config = dict(
    n_layer=15,
    d_model=256,
    n_head=4,
    n_kv_head=4,
    head_dim=64,
    d_mlp=1024,
    vocab_size=8192,
    activation='tanh_gelu',
    norm='layernorm',
    norm_place='pre',
    norm_eps=1e-05,
    positions='learned',
    qk_norm=False,
    attn_scale=0.125,
    bias='all',
    tie_embeddings=True,
    parallel_block=False,
    init='uniform',
    init_std_qkv=0.033,
    init_std_o=0.033,
    init_std_up=0.033,
    init_std_down=0.0,
    optimizer='muon_variant',
    lr=0.00955,
    lr_mult_o=0.845,
    beta1=0.9,
    lr_head=0.00731,
    grad_clip=1.0,
    warmup_steps=200,
    schedule='wsd',
    decay_fraction=0.655,
    decay_shape='linear',
    final_lr_fraction=0.02,
    batch_tokens=65536,
    seq_len=256,
    doc_mask=False,
    train_tokens=902600000,
    steps=13773,
    dataset='wikipedia_en',
)
MLP neurons of a small language model. Each row is named by its layer, matrix (up: input weights) and neuron, and shows model dimensions 128-255. Each number is 128 + 24 x the weight over its row's rms, rounded and kept within 0 to 255.
A block is one neuron, or neurons of one layer that tend to fire together. Before each block is what it responds to, as a language model described it from the Wikipedia text at the highest values.

Responds to: Final word-piece tokens that complete a multi-piece English word, often a suffix such as -ter, -ions, -age, -es (screenwriter, factions, outage).
L3.up45 [142 101 128 156 125 109 104 157 161 121 167 140  92 131 123 128 127 176 154 138  74 123 141 144 151 145 152 133 151  84 141 129 120 149 113 116 109 149 106 116 141 132 143 145 100 112 148 105 114  79 132 129 113 123 137  88 162 121  71 129 130 154  98  91  65 140 146 170 111 168 129 159 135 124 162 152 116  86 106 171 169 123 150 127 113 114 127 138  92  95 136 166 116 103 126 107 134 164  84 112 142 156 150 122 145  99 140 103 107 167 116 125 130 101 146 130 111 131 150 101 124 105 159 190 130 129 137 129]
L3.up54 [125 177 145 151 140 203 160 142  96 101 118 131 105 153 134 140 184 118 150  91 103 133 114  90 137 149 104 105 112  77 130 153 137  90 154 174 132 184 121 124  87 100 151  99 134 127 145 123 131 107  76  97 141 189  99 114 141 138 112 105 154 146 109 170 117 127 134 112 169 136 117 110 123 113 101 101 138  89 167 110 119  93 148 142 109 128 111 137 106 111 129 111 169 113 149 124 127 104 102 121 103 149 128 132 128 109 130 107 139 103 113 130 118 153 174 129  75 138 124  81  95 148 125 114 115 147 191 145]
L3.up114 [ 61 118 116 132 149 121  99 141 130  75 101 113 153 124 137 131 128 100 133 147 144  88 150 123 142 133 136 104 184  76 155 144 145 104 105 136 146 186 124 121 128 127 145 119 132 145 127 188 133 122 127 124 119 139 115 134 161  49 116 116 171  84 126 101 112 103 145 133 114 123 107  68 138 147 145 118 130 113 140 154 113 166 138 162 134 109  92 158 107 106 173  83 140 142 149 131 113 138 136  99 142 122 116 134 154 108 128 118 137 147 155 170 111 145 109 151 144 161 137 166 163 143 118 135 129 152 118 123]
L3.up118 [116 135 173 135  83 105 103 136 149  99 153 105 124 187 178 156  82 145 112 157 105 127 114 167  82 152 138 130  93 123 119 141 126 140 114 108 106 115 154 137 107 120 159  60 126 116 143 130 113 119 108 186 121 141 158 112  82 168 109 129 142 131 113 116 134 131  77 118 117 177 151 111 156 151 141 146 155  89 116 152 129 106  93 118 145 176 100 145 144  91 130 113 169 105 137 122 153 113 105 127 115 162 111 153 133 130 117 147 102 163 127 125 131  94 166 133 120 116 151 119 139  73 117 122  91 137 154 153]
L3.up278 [156 132 173 128 137 126 100 129 103 112 152  90 113 117 137 131 112 117 115 183 170 149 114 122 106 114 100 132 130 103 124 146 145 101 142 123 117 163 190 108 156 153 137 186 131 137 166 139 107 126 101 171 157 126 151 132 143 110 133 122 136 129 149 112 128  90  98 101 121 110 138 100  94 150  92  80 112 121 110 133 118 138 107 120 111  82 117 115 156 131  98 167 127 100 131 168  91 151 149 146 143 114 149 152 113 155 125 151 166 113 143  47 144 128 116 139 115 186 117 143 139 133 105 130 151 152 119 139]
L3.up506 [162 124 157 141 101 115  93 193 125 110 129 151 151 135 101  84 175 149 149  91 115  86 159 115 119 136 161 142 123  80 154 101 131 126 131 153 140 150 127 114 134  96 123 160  72 129 146 166 141 122  96 135  99 131  98 143 121  99 146 159  88 135 149 130 128 102 132 132 135 108 119 124 124 117 157 102 123  88 115 154  96 115  73 100 198  95 117 110 118 126 114 135 145 122 130 110 105 163 152 155 113 110 186 164 114 114 156 124 140  55 143 134 108 105 145 120 139 123 120 161 132 132 150 114 124 152 123 176]
L3.up955 [ 97 119 113 150 123 116 115 138 129 124 157 107 103 137 143 118  97 121 144  79 163 172 140 117 120 120 116 130 117 134 106 127 124 134 164 173 154 112 132 126 119 145 102 131 127 122 128 135 147 118  44 154 131 138 163 114 169  88 133 108 107 114 116 102  97 148 139 163 170 127  99 165 157 159 134 142 137  73 157 119 120 120 135 119 129 132 157 143 112 169 114 119 100 107 134 120 104  96 158 127 137 160 179 128 144 149 100 127  94  84 168 129 127 165  99 131 145 162  91 147 131 107 119 121 128 113 138 146]
L3.up987 [118 136 192 163 142 113 156 150 132 106  82  76 111 135 151  92 145 137 116 100 119 146 129 111 103 105 141 101 113 115 152 101 167 125 146 114 120 125 158 119 108 128  90 143 118 130 144 131 113 126 136 112 114 178 148 152 145 159 101  95 182 130 133 140 131 133 134 150 106 122 105 150 133 142 140 119 152  85 121 157 128 169 148 108 122 116 130 110  96 113  91 153 143 131 131 109  99 112 108 147 112 125 166 131 158 122 104 156 134  96 132 142 126  87 191 157 126 132 108 127 135 115 168 126 117 128  99 143]

Responds to: The second word-piece of a word split after a short opening fragment such as co, pro, Re, O or A, e.g. co|il|ed, pro|ud, Re|ich|swehr, O|zu|s.
L3.up69 [ 99 121 142 146 115 100 165 145 108  92 104 129 132 154 103 145  88 122 122 120 135  99 141 128 167 125  95 157 110 164 101 116 131  99 126 124  91 157 116 116 116 120 181 167 108  99  92 113 133 134 138 125 130 178 135 127 169 174 183 161 126 128 137 160 104 141 133 122 107 105 162 108 143 117 158 101 171 165 138 113 115 115  74  95  96  80 100 107 133 129  65 147 172 151 153 148 107 100 127 149 124 143  96 129 144 146 112 107 129  89 112 119 112 140 111 139 115 124 105 130 123 127 115 128 157 102 145 160]
L3.up119 [175 107 190 149 120 182 135 136 122 134 120 134  99 139  82 175 152 149 155 134 121 129 120 163 140 179 115 120 160 156 130 103  98 123 143 178 118 128 131 122 161 135 140 149 180 136 122 149 104 131 117 163 144 136 172 124 185 168 130 126 133 116 119 165 121 145  97 112 163 101 141 123  98  93 122 154 141 132 125 160 128 100 182 160  88 114  90 119  83 133 106 133 140 140 122 114  84 113 143 111  85 104  93 168 141 130 136 108 153 125  95 140 124 120 100 160 129 117 101 127 153 120 110 119  85 128 133  81]
L3.up156 [163 101 133 121 121 113 140 142 132 107 121 149 156 107 118 130 151 152 140 115 115 186 160 112 139  97 125 123 141 143  95 138 108 155  74 128 125 156  86 120 122 158 125 109 106 121 112 144 119 102 149  94 168  95 157 124 102 132 132 164 102 126 120 138 142 102 168  81  75 124 118 126 147 153  93 130  91 158 120 152 155 131  82 152 102 128 157  99 108  88 126 137 140 128 127  85  89 160 124 114 106 134  88 116 106 145 143 131 114 105 120 137 182 158 139  89 107 151 119 109 141 112 140 137 170 137 138 151]
L3.up365 [152 131 169 159 136 111 139 120 144 101 131 143 120 153 129 133 133 139 144 116 138 114  99 141 136  80 125 118 144 153 148 121 158 139 138 134  99 138  80 113 161  70 148 136 143 125 143 127 116 142  97 111 101 163  96 115 160 113 101 133 119 127 171 164 145 131 127 122 106 115  99 159  80 137 128 160 152 145 138  95 134 118 125 123  94 134  92 143 135 113 116 121 171 152 107 134 122 107 185 141 148 139 133 141 107 111 104 127 103 149 104 124 130 160 141  91 145 113 118 125  89 152  96 143 146 141 123 101]
L3.up574 [104 149 129 136  97 144 121  91 109 144  97 141 118 157 109 114 125 127 120 139  83 143 189 119 155 135  72 117  95 118 141 142 118  97 120 162 137  88 131 155 143 161 122 131 100 124 103 137 109 114 146 129 147 129 156 152 122 120 122 100 106  80 151 128  95  87 148  99 111 107 131 151 120 121 166  93 150 168  99 136 120 124 181 133 169 100 147 116 112 122 109 121 145 134 134 117  80 186 136  81 144 135 131 201 114 146 107 119 142 152 138 128 118 144 101 133 107 186 112  97 139 110 112 133 107 150 134 155]
L3.up597 [141 105 142 161 121 156 133 123 124 158 182 145 113 169 137 171 142 126 167 146 112 117 167 127 140  99 119 141 127 168  95 129 120 135  76 137 162 101 128  99 146 170 147 203 124 134 122 150 112 140 138 137 134 169 150 124 145 111 124 143 101 142  98 127 127  96 136  89  91  82 114 100 106 171 136 131 127 146 120 138 109  97 109 156  85 173 152 127 140 129  46 110 143 188  95 114 126 124 132 134 131 135 108 103 122 183  87 117 130  93  79 137 110 169 125 108  99 155 131 171 121 139 190  78 135  96 157 150]
L3.up675 [186  82 133 117 117 114 102 162 107 174 170 107 161 125 133 134 169 127 110 124 109 121 108 113  94 148  88 131 149  99 165 102 192 109 101 148 122 160 127 141 157 149 187 108 145 142 147 145 109 140 122 106  80 156 128 124 161 166 175 135 124 134 129 124  62 167 145  80 138 118 100 148 117 127 133 121 100 128 156 143  77  71 120 103  98 141 131 117 137 156 106 115 122 118  58  83 169 117 135 107 118 139 136 123 127 154 109 111 174 117 127 143 145 125  70 121 134 109 147 151 122 152 142 168 109 109 135 121]
L3.up754 [145 118 186 120 108 104 148 108 141 142 127 118 160 146 104 158 124 111 128 140  68 112 114 143 147 163 124 126 102 149 124 148 157 108 128 121 142 133 123 124 172  98 148 187  75 185 132 103 146 130 138  79  90 168 112 147 147 112 154  97 149 135 157  95 100 120 159 102 147 192 116 147 121 137 110 134 121 102 144 132 124 100 148 104  82 126 174 161 141 138 104 105 144 145 147 114  88 166 120 149 156 116 143 140 102 143 146 108 108 106 136 154 112 131 106 134 116 131 157 172 156 126 123 129 155 116 167 120]

Responds to: Closing fragments of words split into several tokens, especially names and rarer words, e.g. Sabba-th, Alep-po, outlas-ted, Orléan-s.
L10.up282 [114  81 122 122 107 120 131 124 119 137 109 149 142 104 113 106 116 122  59 120 125 110 130  86 103 154 172  80 105  91 138 119 145 133 135 149 124 125 156 113 156 137 137 111 159 128 116 117 121 144 143 166 162 153 182 104 144 173 107 117 129 150 137 138 143 145 107 149  73  92  99 130 136 158 102 113 108 147 162 126 115 165 153 115 112 124 115 114 178 118 120 127 164 119 151 153 139  98 130 142 128 152 155 101  84 121 101 130 143 115 124 149 130  90 117 135 131 115 119  98 112 119 156  95 168 138 118  85]

Responds to: Final token of a transitive verb or preposition whose object noun phrase comes next, e.g. withhold, write, contains, explores, list of.
L10.up715 [109 160 154 136  98 129 110 123 161 129 102 155 106  90 124 124 100 115 100 126 176  95 136 108  97 157 122 157 113 131 115 128 134 104 144 152 132 100 173 142 160 185 131 153 102 143 146 129 147 129 133 141 124  86 114 110 108 117 114 150 112 153 147  97 169 118 145 131 118 130 153 115 112 135 148 116 128 121 128 144 118 137 143 129 124 111 169  87 104 106 107 138 136 105  66 113 134  84 136 154 136 133 124 116 114 148 154 104 154 159 136 126 112  88 121 126 140 109 169 122  80  90 162 189 137 177 113 123]

Responds to: Final pieces of split words, often past-tense endings (comment-ed, examine-d, highlight-ed, immig-rated), plus "that"/"of" after reporting verbs or nouns (noted that).
L3.up229 [133  80  82 137 119 117  94  99 148 118 123 100 149 123 112 141 137 116 145 166  96 158  95 142 101 126 196 139 117 154 127 133  81 155  87 119  76 141 101 159 133 131 121 180 115  82  88 136 123  95 126 136  89 108 135 129 142 103 126 122  56 127 102  89 159 104 124 143 118 123 139 115 113 174 114 127 148 103  92 128 137 117 125 147 149 143 138 158 147 138 119 140 146 175 124 142  95 130 133 154 162 142 142 108 131 138 111 132 125 129  99 149  81 155 111 161 129 122  93 141 102 122 117 132 130 130 119 149]
L3.up388 [133 142 119 129  98 127  96 116 140  85 163 125 109 126 152 107 130 166 155 137 146 138 151 106 143 186 153 117 102 137 140 136  92 170 128 108 139 103 126 128 106 169 149 114 163 121 143 154 116 101 102 183 116  80 147 149 121 147 153 112 175 156 135  97 112 100 151 149 150 159  96 134 135 101 109 112 139 132 109 167  90  97 126 174 129 132 128 122 143 128 118 145 181 130 132 122 130 138 116 155 102 144 147 130 147  99  82 144 151 114 140 129 134 119 143 150 161 128  89 150 133 136 145 104 150  75  93 158]
L3.up434 [ 96 168 137 131 152 143 133 127 140 125 121 123  85 103 131 168 134 141 115  84  93 127 151 108 110  92  98  97 114 125 126 131 152 118 139 110 152 133 124 188 128 136 139  89 129 136 153 174 136 117 151  98 106 118 143 103 156  87 130 114 107 140 108  88  91 113 139  79 166 120 160 129 187 125 128 165 132 133 148 174 166 110 118 126 128 109 117 136 142 142 168 137 120  75 117 137 122 155 142 122 171 159 141 122 138 109 158  80 154 106 144 140 120 101 145 142 172 123  97 137 135 128 127 150 101  73 104 144]
L3.up539 [145 131 149 153 131 140  86 110 136 149 141 140 131 147 141 125 121 129 109 107 157 115 160  97 133 134 170 118 151 106 167 100 135 132 124  92 144 133 152 101 165 162 131 148 108 132 179 122 111 124 170 142 165 148 125  75  73 132 134 148 142 104 120 130 105 114 153 127 126 108 136 158 108 174 158  93 145 103 125 163 143 107 128 137 149 115 123 120 159 103 148 138 162 141 138 142  97 171 117 102 130  97 137 110 112 156 170 155 116 188 154 151 121 145 126 143 125 153 113 105 101 130 102 135  83  99 138 131]
L3.up650 [ 62 164 137 135 134 125 127 142 136 146 104 121 137  91 109 118 122 146  91 122 164  80 105 126 107 132 127  99 148 118 146 155 161 132 121  89 136 144 159 147 120 149 112 133 150 143 116 151 136 116 140 159 133 184 151 118 117  95 128 128 110 165 100 126 104  99 113 164 126 103 141 106 169 169 154 155 123 121 136  91  94 138 158 130 172 149 119  85 130 119 108 123 105 180 112 120 106 158 115 113 130 167 152 138 134 111 140 150 144 147 146 109  87 145 115 120 134 101 127 130 126 138 107 131 104 103  53 182]
L3.up731 [ 87 135 160 115 151 145 129  85  89 113  95 110 153 126 115 132 125 135 162 113 133 156 124 101 196 123 113 112  93 113 146  87 135 125 133 101 141 142 156  85 102 118 123 118 136  84 164 134 130 137 139  83 123 104 128 136 162 132 112 172 111 155 112  78  78  98 173 107 168 102 133  76 171 130 173 114 111 139 121 181 165 120 120 113 152 143 141 144 132 121 152 102  99 138 122 120 107 153 113 136 159 154 140 140 117 151 127 116 139 130 164 179 117 119 101 124 110 161  97 116 133 125 124 143 129 140 118 104]
L3.up808 [165 122 120 147 125 171 164 133 137 168 187 115 125 132 165 138 146 136 147 137 131 137 170 109 155 151 116  99 152  95 135 159 124 154 133 172  94 139 115 149 155 176  99 133 119 140 132 150 142 114 112 147 112 150 149 103 120  77  64  97 180 150 162  86  97 135  86 107  94 142 130 156 173  95 106  92 109 148 128 156 106 140 120 123 129 115 151 160 136 133 122  78 142 143 150 100  92 122 141 145 127 130 154 125 115 101 151 107 123 173 143  69 115 117 148 115 135 108 133 137 113 113 133 133 121 135 114 170]
L3.up956 [ 84 159 133 131 179 120 112 143 140 140 102 163 158 114 177 126 131 146  90 136 100 126 106 137  90 136 162  98 104 128 117 119 132 117 171 114 155 157 172 133 107 138 112 120 128 103 155 150  92 125 118 151 154  97 169 129  95 134 149 104  96 171 147 119 131  85 160 117 143 114 124 115 183 105  96 132 129 139  94 129 155  91 138  91 144 117 144  79 107  95 153 142 116 111 121 145 121 160 157 124 150 128 146 110  86 143 150 122 162 100 116 137 137 129 134 148 142 135 142 135 139 148 112 153 117 171 109 184]

Responds to: Final subword pieces that finish a word split into several tokens, such as Bangal-ore, fur-man, support-er, femin-ist, usually right before punctuation or a space.
L5.up59 [ 98 129 141 112 104 123 116 148 118 104 164 148 137 141 130 113 132 149 150 119 126 111 121 134 151 102 116 118 101 159 135 126  79 134 142 168 108 140 105 138 145 106 100 109 122 136 127 145 138 160 116 127 127 108  91  82 125 120 108 109 117 148  91 118 146  69 133 101 154 124 166 134  94 188 119 134 122 150 151 131 147 161 101 118 160 106 155 152 143 118 137 158 147 131 116 133 107 137 105 110 141 144 152 105 130 111 197  87 139 140 148  78 121 135 120 162 126 133 147 148 129 161 170  65 127 127 147 180]
L5.up143 [168  91  99 140 141 144 128 119 120 113 119 104 122 126 155 125 116 114  86 104 177 136 129 171 112 141 129  86 105 114 117 112 163 114 133 120 151  89 149 145 143 139 120  95 126 138 159 138 138  99 164 134 109 175 157 118 100 104 102 118 166 143 119 104 127 113  92 139  97 158 132 112 150 120 171 126 133 107 132  64 117 132 156 119 190 126 130  86  85  89 105  83 140 132 156 130 102 143 152 145 141 134 131 133 130 112 137 178  95 124 158 109 136  94 159 125 191  88 117 119 152 158 167 145 106 143 136 127]
L5.up184 [133 121 145 124 132 120 107 155 133 146 134 143 138 123 156  89 152 115 162 108 157 130 151 136  90 112 116 120  96 102 128 127 100 165 144 156 125 107  95 155 118 149 128  93 161  78  84 150 136  94 126 111  95 118 159 105 110 114 117 100 175 124 121  94 130  82 109 119 175 139  86 124 140  97 126 139  77 164 133 162 107 149 127  93 104 137  94 130 175 115  92 141 105 142 135 150 178 177 150 129 125  95 133  97  61 142 157 127 132 142 123 140 126 142 135  82 119 110 103 127 139 145 136 140 149 120 160 133]
L5.up221 [ 84 109  99 120 102 134  59 137 115 150 162  76 106 160  95 138 138 132 122 133 132 136 143 144 123 119 154 137 102  90 117 178 113 108 131 108 123 127 109 156 128 116 153  96 142 121 166 121 149 130 125 121  94 136 124 117  71 107 144 116 109 149 122  82 152 105 124 131 132 135  84 111 118 154 184 121 150  94 131 152 130 127 118 148 139 180 128  84 169 163  94 126 163  91 131 133 160 131 176 123 139 144 139 142  90  97 138 102 183 149  95 126 176 148 161 115 133  94 130 106 104 131 149 128 149 149 128  93]
L5.up729 [140 131 120 169 119 133 141  93 131 142 148 143 186 164 146 104 134 116 154 107 122 132 181  92 108  75 126  80 144  91 111 136 136 144 117 134 114 123 145 101 120 174 158 113 152 114 159 128 141 133 156 131 116 147 134 188 132 138  97 131 140 151 129 114 118 117 108  71 163 167  85 123 126 131 143 160 122  90 108 147 127  73 134 137 111 117  87  90 163 140 145 114 136 101 111 124 136 107 120 138 121 132 136 121  70 125 133 137 130 131  93 113 103 113 130 112 117 111 120 132 144 114 131 139  98 133 166 122]
L5.up877 [132 170 124 118 131 145 136 159 109 125 140 133  88 115 147 128  94 125 109  95 157 121  94 151 136 136 127  90 118 108 150 134 141 146 147 117 122 126 125  82 127 150  98 100 149  99 158 152 169 128 110 131 130 140 182  96 151 167 198  92 154 103 123  96 167 111 133 138 146 154  96 104 123 115 107 153 133 162 104 108 159 167 172 145 133 138  87 110 146 105 108 144 135 138 163 117 122 120 142 116 141  95 100  85 120 117  79 111 117 146 154 102 110 140 137 189 105  92 138 123 144 148 134 115 142 126 137  82]
L5.up947 [136 144 120 132 146 125 103 116 104 134 139 107  98 139 148  97  92 151 148 102 101 126 103  94 140  88 147 100 118  72 138 142 130 149 161 159 154 126 126 136  87 157 132 128 142 131 118 106  87 153 122  92 149 163 138 133  81 141 107 103 142 130 137  92 116 169 147 162 110  73 110 105 115 103 154 165 125 100 175 119 112 103  90 148 157 136 134 140 152 102 117 162 147 127 137 136 133 140  83 134 105 146 119  91 103  95 187 100 133 132 163 115 185 139 142 147 108 130 143 121 137 111 152 128 167 115 108 143]
L5.up1000 [123 113 176 115 138 146 106 108 129 135 160 115 118 108 137  96 134 125 137 119 135 102 119 133 100 132 153 108 109 118 193 122 128  64 142 139 109 143 123 119 128 103 127 155 171 116 159 142 164 139 111 124 105 120 163 151  80 121 100 152 132  94 150 110  90 135 129 125  96 168 162 135 142 119 104 118 138 120 173 118  99 116 120 150  73 131  94 134 121 142 122 106 168 127 150 139 111 126 147 151 138 115 124 135 129  73 117  93 130 129  98 145 133 142 143  98  81  94 175 121 123  99 157 145  92 113 129 103]

Responds to: Inflectional suffix tokens split from their stem, mostly verb -s (serves, explores), plus plural -s (places, lords) and past -ed/-d (influenced).
L5.up129 [ 92 131 134 144 187 105 165 134 139 114 104 173 114 122 123  98 154 153 108 113 119 149 143 132 133 132  98 150  82 116 133 142 128 152 102 106 146  95 111  95  87 108 113 188 128 131 175 135 119 152 139 120 136 142 164 108 123 106 143 102 153 121 155  83 142 132 110  96 127 140 142  63 117 129 202 128 111 127 150 118 146 109 121  94 134  96 156 119 136  97 102 140 120 133 114 188 124 122 139 125 104 144 165 110 110  89 186 100 112  97 136 140 151  91  98 147 156 101 147 178 113 119 122 153 106 110 155 119]
L5.up199 [ 68 151 168 123 139 167 116 155 147 129 137 163 148 137 176 119 135 177 118 116 141 142 107 167 102 127 167 119 133 105  95 106  87 147 106 160 153 142 133 128  96 111 154 151 107 148 163  99 134 110 136 145 103 134 102 137 108  83 141 100 172 125 158  70  90 165 111 167 109 120 120 121 103  90 137 148 109 139  79 161 141 143  94 114 148 132 126 117 108 116 113 135 145 109 139 156 137 141 140 121 110 128 158 143 111  99 131 119 134 136 160 139 136  74 115 115 125 151 134  98 140 105 100 115 126  78 179 173]
L5.up200 [113 122 153 186 133 112 109 125 121 132 168 114 141 129 161 110  77 108 163 101 114 117  97 146 119 132 132 100 144  85 158 128 107 144 150  97 122 118 130 118 111 126 125 154 152 105 133  98  51 141 143 174 157 149 105 129 158 146 158 186 150 113 133  93 135 140 105 126 123 108 156 113 153 116  88 141 121 129 152 127 144 105 128 133 144 134 115 128 149 143  51 156 172 151 146 133 121 132 121 121 144  89 136 116 151 150 135 100  98 135 123 148 132  97  95 155 112 104  95 147 117 124 148 131 178  87 181 121]
L5.up227 [ 97 157  88 169 140  81 111 122  96 199 132 162 123 124 145 136 156 144 122 154 164  58 152 122 140 114 158 141 114 113 108  96 153 117 113 100 145 169 141 130  68 119 116 113 107 115 120 175 138 137 130 175 121 152 177 132 121 133 111 123 135  96 156  90  87  95 133 153 138 144 142  96  98 147 101  78 127  72 130 143 107 136 101 109 181 113 129 122 127 151  99 127 129 150 102 132 112  85 120 167 132 113 103 156 144 110 142  70 121 132 156 119 117  90 164 133 181 138 127 124 116 114 110 125 101 137 105 145]
L5.up489 [106 126 122 104  82 166 135 143 142 149 149 126 128  96 128 154 128 120 111 164 154 112 143 158 107 124 167 131 121  86 120 106 118 118 116 122 107 131  76 138 129 107 151 146 167 147 161 102 133 171 124 138 131 160 146 151 134 129 110 109 152 112 160  92 153 158 143 126 136  94  90 144 100  75 133 128 136  74 109 123 154 132 153 106 174 140 162 109 158 132 192  97 110  71 142 146 114  85 161 148 149 177 123 144  68 110 123 133 170 115  94 126 131 137 176 148 137 122 135 149 103 115 107 167  82 115 112 122]
L5.up492 [138  91 166 133  93 149 121 164 148 184 129 166  86 106 121 120 117 145 111 124 139 166 142 134 131 152  85 114 155 112 154  97 115 122 152 146 162 122 101 117 125 128 128 179 131 123 140 156 100 138 119 136 172 164 132 144 113 107 118  67 103 148 161 112 130 154 121 104 131 158 106 110  70  88 104  88 133 161 151 137 139 138 133 156 129 148 119 114 118 110 124 105 147 124  91 122 132 147 148 109 137 148  95 129 113 105 120  94 143 101 153  89 164 113  94 133 151 107 130 153 163 137  82 188 141 137  92 111]
L5.up659 [153 106 111 149 128 170 174 130 137 114 169 101 117 140 187 131 159 142 117 102 138 124  96 149 131 120 125 155 125 117 152 100 155 156 180 142 148  78 128 140 123 193  81 109 126 118 160 152 101  97 141 125 168 129 132 142 146 130  97  94 158 134 133 121 118 122 108 123  92 125 131 154  84 159  93 104 126 119 132 147 141 185 112 124 123 141  86 137 134 132 123 134 176 109 112 115 114 147 124 130 141 148 145 139 132 113 147 109 181 145 134 146 118 167 118 127 159 104 104 144 116 156 148 132 123 119  85 144]
L5.up872 [125 128 100 151 168 133 119 113 119 157 125 126 121  87 109 168 110 154 103 140 118 137 121 149  98 117 110  98 158 101 141  78 151 142 108  92 133 148 184 115 126 144 130 168 136 144 139 125  93 108 137 114 127 155 139 149 157  80 125 142 176 109 121 136 111 114 134 154 110 118 119 144 130 161 149 110 121 161 101 126 108 120 127 117 148  84 149  91  94 126 121 164 161 103 144 142 133 105 148 145 118 138 134 104 121 165 152 128 134 139 130 125  94 108 129 126 129 114 149 148 138 155 136 169 116 155 154 142]

Responds to: Second word-piece that continues a word split after a short opening piece, especially "ir" in choir, as in off-ender and boyfri-end.
L5.up74 [112 152 176 112  93 172 143  86 106 132 137 123 111  99 182 122 113 148 148  71 128 173 185 135 167 109 138 107 155  70 115 121 170 102 114 126 140 169 108 117 123 106 151 131 137 104 142 166  86  95 127  74 159 134 120 145 135 172 126 124 148 142 132 140 103 140 131 126 132 152 133 128  96 128 141 155 159 127 107 129 133 141 117  74 163 112 129 168 137  95  74 123 127 114 150 137 121 110 139 146 161  96 153 104 103  82 134 165  89 134 121 102 146 136 126 101 157 131 166 151 123 133 111 125 145 154 114 124]
L5.up157 [162 147 143 129 143 120 125 116 115 121 161  82 101 151  93 132 128 112 156 137 136  85 139 133  95 109 106  62  78 133 119 142 116 117 137 129 112 122 142 139 140 146 134 110 148  76  71 133 153 133 154 132 173 147 106 103 107 126 126 138 134 120 136  96 117 122  76 159 118 160 139 145 135 114 141 134 155 154 116 111 121 139 149 117 154 108 158 119 133 135 106 123 134 135 159  76 101 162 139 139 151  98 167 114 172  93 130 141 139 107 153  65 117  97 119 107 112 140  98 131 148 128 136 100 104 137  68 115]
L5.up244 [140 131 106 112 100 194 117  69  97 164 134 122  98 139 143 129 168 139 104  87 123 135 107 115 119 134 127 171 106 118  69 133 118 100 126 151 139 156 152 101 120 128 172 100 108 130 111 121 159 149 117 133 166 121 101 105 171 122 149  97 103 134 140 144  83  97 123 158 101 103 123 112 110 121 146 138 115 154 117 118 141  98 170  82 119 110 127 102 100 129 154 145 117 129  77 120 127 141 140 135 139 103  80 137 125 144 154 152 143 159 148  88 120 115 141  85 103 150 161 177 126 169 132 118 141 110 146 114]
L5.up288 [152 137 149 138 134 113 187 136 200  96 143 138 121 168 143 131 134 127 125 149 162 138 122 127 116 154 171 134  96 189  75 112 118 142 114 122 145  60 137 123 133 147 127 148 151 124 134 114 136 167 184 131 150 123 143 104 120 124 114 133 175 154 147  97 119  99 115  87 135 149 151 147 151 169 129 151 119 156  95 142 110 125 141 133 154 125 112 146  88 105  86 135 148 187 134 121 106 175  99 119 108 159  82 178 132 146  91 144  70 124 160 110  94 167 121 119 107 140 140 128 148 135 118 153 117 133  98 144]
L5.up393 [136 101 130 142 111 146 119 107 124 121 136 152 185 207 134 171 156 142 132 120  85 130  93 143 130 139  86 108 155  93 147  99 142 176 136 141 134 169 119 158 122 105 148 134 146 120 107 119 129  94 157 124 159  85 170  82  89  89 135 139 132 139 141 142 144  97 107 148  95 135 171 107 129 176 131 137 120 116  85 125  90  95 127 132 127  95 117 177 153 136 101 126 142 128 102 157 127 163 149 154 108 137  77 119 146 157  73 153 124 134 107 146  88 155 121  94 170 153 138 137 123 147 140 144 128 120  81  81]
L5.up425 [120  74 144 172 164  85 163 129 161 154 144 141 114 172 129 147  85 135  88  98 137 137 144  78 130 183 142 132 119 113 161 145 161 147 153 129 161  97 168 113 170 139 138 105 119 176 150 115 142 118 136  99 158 132 159 130 158 104 140 144 127 127  99 131  95 133  98 104 123 109 124  99 122 140 138  91 130 155 142 116  62 119 151 125 138 152 143 118 138  99 104 182 170 109 108 111 118 137 179  67 133  89 188 121 150 129 114 113 131 139 127 128 152 125 154 129 146 137 132 161 202 122 148 149 139 109 114 125]
L5.up901 [137 107  89 130 120 135 121 153 159 117 151 140 112 142  85 124 128 171 155 141 130 117 147 149  76 139 153  59 164  97 159 143 173  84 149 122 139 124 138 132 136 135 146  98 125 138 154 127 122 149  89 126 128 121 128  64  82 148 132 155 155 145 121 140 118 137 135 164 146 141 123 145 134 126 132 113 155 111  93 159 182 135  93  98 147 122 103 113  60 132 111 176 160 135 125 122  92 164 131 129 130 128 132 131 171  96 132 144 145 115 137 118 101 113 133  96  99 113 122 164 144 113  89 116 131  98 135 110]
L5.up986 [140 121 170 118 142 132 153  79 146 140 112 134 125 141 101 120  74 119 116  92 129 119 131 118  45 124 132 137 147 112 156 151 119  88 128 137 135 140 129 123 116 113 141 146  94 120 118 143 149 189 133 157 136 146 123  87 123 132 116 139 128 183 164 165 146 137 140  96  91 131 126 144 140 119  76 112 155  71 138 154  99  95 174 122 128 140 124 125 128 150 101 137  93 165 144 121 108 142 122 138 103 134 131 101 159 122 126 119 116 149 122 121 151 183 130 115 132 105 130 103 146  81 129 113 125 144  91 113]